python train.py --n_layer=11 --n_kv_head=9 --norm_place="pre" --positions="learned" --init_std_up=0.015 --init_std_down=0.0032 --optimizer="muon_variant" --beta1=0.95 --schedule="wsd" --steps=3826
MLP neurons of a small language model. Each row is named by its layer, matrix (up: input weights) and neuron, and shows model dimensions 448-575. Each number is 200 + 30 x the weight over its row's rms, rounded and kept within 0 to 999.
After each neuron's rows, "fires in" lists the words (lower case) most often at its 100 highest values on Wikipedia text that the model never trained on; "fires on" lists the tokens most often at its 100 highest values on Wikipedia text that the model never trained on.

L3.up696,177,224,219,197,196,235,234,177,240,211,193,194,223,217,178,152,152,158,224,196,161,239,193,192,198,168,249,214,202,187,169,162,194,186,183,173,193,144,176,184,201,240,206,167,217,224,156,225,210,179,197,215,189,196,246,150,191,264,172,188,151,180,155,247,139,191,233,174,129,229,179,229,179,214,163,147,203,232,173,256,200,217,176,234,213,197,213,186,228,169,197,223,189,209,204,173,222,249,218,210,159,239,183,175,227,181,241,165,168,247,234,229,176,196,217,180,242,236,143,228,222,192,204,218,173,231,174,141
fires in: "for", "at", "by", "to", "via", "from"
fires on: "for ", "at ", "by ", "to ", "via ", "from "

L3.up1421,208,206,192,162,210,180,184,245,160,231,236,189,166,165,197,215,239,212,184,218,178,207,208,203,196,238,261,224,238,189,261,218,217,194,191,255,248,199,239,174,216,133,124,212,190,204,172,225,178,216,185,223,178,172,200,253,240,211,276,189,163,244,206,246,226,227,227,240,173,131,269,267,192,188,220,169,216,211,211,266,188,187,192,242,201,215,181,147,254,234,203,239,203,200,248,212,179,166,197,204,180,191,232,204,133,166,178,212,233,197,192,167,201,203,246,184,230,198,193,200,200,203,165,262,205,191,165,194
fires in: "to", "in"
fires on: "to ", "in "

L3.up1231,189,199,182,209,227,230,234,280,194,245,212,165,163,188,155,162,206,168,186,137,216,189,175,169,208,191,228,230,240,206,211,223,177,179,154,202,195,147,179,189,178,155,243,230,224,187,158,227,187,260,167,174,234,153,200,137,150,175,230,183,166,220,216,212,226,176,222,256,189,251,255,212,154,166,194,230,207,196,194,189,225,199,231,245,210,198,204,209,188,212,194,127,219,236,204,185,273,210,172,201,181,209,171,211,205,195,236,160,227,195,209,223,178,226,230,167,240,187,205,201,183,208,193,165,223,234,218,214
fires in: "to", "in", "there", "through", "over"
fires on: "to ", "in ", "through ", "over ", "there ", "there"

L3.up425,144,113,195,204,188,214,209,180,194,174,191,219,204,195,199,234,208,165,181,268,220,221,137,179,212,203,178,179,258,231,157,179,152,172,197,174,170,179,214,180,236,234,202,212,212,196,209,162,237,192,207,199,220,183,223,223,200,217,243,177,175,161,164,157,179,211,215,202,179,182,249,200,230,256,167,185,165,214,175,167,208,205,195,192,192,209,238,218,239,243,213,158,187,149,255,149,160,211,192,220,213,197,217,168,175,220,216,149,230,240,193,195,232,226,121,220,211,250,151,197,206,166,205,191,138,211,161,162
fires in: "by", "tubby"
fires on: "by "

L3.up695,240,193,157,168,181,174,215,200,200,244,159,221,222,174,160,167,195,176,257,248,191,267,185,180,192,227,226,211,139,145,211,249,177,180,192,199,218,175,128,204,156,143,204,229,240,238,204,188,223,196,230,212,172,170,180,218,186,161,212,183,208,235,225,186,199,196,220,148,187,172,223,286,182,151,208,191,194,204,194,223,189,187,211,206,256,176,223,224,195,220,186,243,219,202,227,252,231,178,210,210,198,187,204,139,244,218,193,233,268,214,221,172,221,227,212,175,228,259,204,184,174,226,202,197,180,213,128,199
fires in: "to", "not", "and", "also"
fires on: "to ", "not ", "and ", "also "

L3.up2003,197,184,193,186,188,153,279,222,181,207,136,188,222,188,215,198,194,202,220,219,166,181,203,209,181,209,145,240,231,182,220,142,227,226,188,229,121,227,194,160,219,150,160,185,180,250,214,185,170,173,185,214,169,203,214,190,190,158,255,186,244,183,188,203,153,244,231,210,193,209,233,250,158,176,201,178,167,235,199,173,168,235,180,208,222,224,162,178,234,180,123,274,264,194,164,226,167,234,156,199,233,187,195,168,258,211,185,176,205,174,192,189,213,206,183,224,175,256,243,234,207,160,170,200,239,220,194,172
fires in: "by", "having", "an", "with", "being", "have"
fires on: "an ", "by ", "having ", "with ", "being ", "have "

L6.up2245,251,280,233,158,237,205,197,190,172,273,240,252,167,174,202,215,228,229,206,238,212,231,233,232,232,276,235,192,177,192,151,227,173,188,197,178,213,226,191,219,274,178,193,206,173,184,198,213,196,190,158,218,206,161,180,223,194,203,230,201,162,232,148,191,193,175,193,180,245,174,209,252,214,197,190,254,193,164,193,204,215,189,193,222,213,203,252,206,239,218,141,253,219,217,228,191,223,212,205,152,207,230,224,218,155,193,204,203,183,187,189,229,249,143,204,210,195,212,201,148,197,211,152,162,169,258,235,205
fires in: "on", "in", "to", "from"
fires on: "on ", "in ", "to ", "from ", "On "

L3.up2147,166,249,227,184,163,214,204,227,188,244,239,222,191,183,223,182,166,188,189,203,147,226,180,200,235,198,191,182,191,185,234,182,174,222,189,210,182,199,166,191,190,183,181,226,147,272,193,227,160,153,198,162,195,163,215,186,247,208,240,196,164,200,163,254,199,236,234,234,156,167,245,212,229,209,205,175,168,205,192,211,163,255,189,246,156,187,238,197,213,227,185,166,172,192,191,160,206,218,177,188,242,151,228,210,180,154,233,229,219,206,195,189,167,201,161,196,260,217,187,178,181,160,163,198,200,194,189,128
fires in: "for", "have", "to", "every", "only"
fires on: "for ", "have ", "to ", "every ", "only "

L6.up112,183,191,214,232,215,254,233,195,166,201,181,166,144,201,156,209,234,206,161,162,212,229,192,189,173,248,233,248,192,224,182,177,243,259,201,207,162,194,208,208,186,187,188,208,181,186,175,220,202,214,207,163,199,217,253,171,193,206,208,236,222,108,196,198,213,260,219,157,172,208,244,185,219,218,210,159,198,233,219,227,288,210,189,213,194,201,263,235,277,196,195,159,238,201,218,197,192,209,183,213,185,164,167,226,200,232,201,152,193,242,165,200,219,212,156,192,220,208,190,209,208,109,184,203,205,226,232,204
fires in: "in", "by", "united"
fires on: "in ", "by ", "United "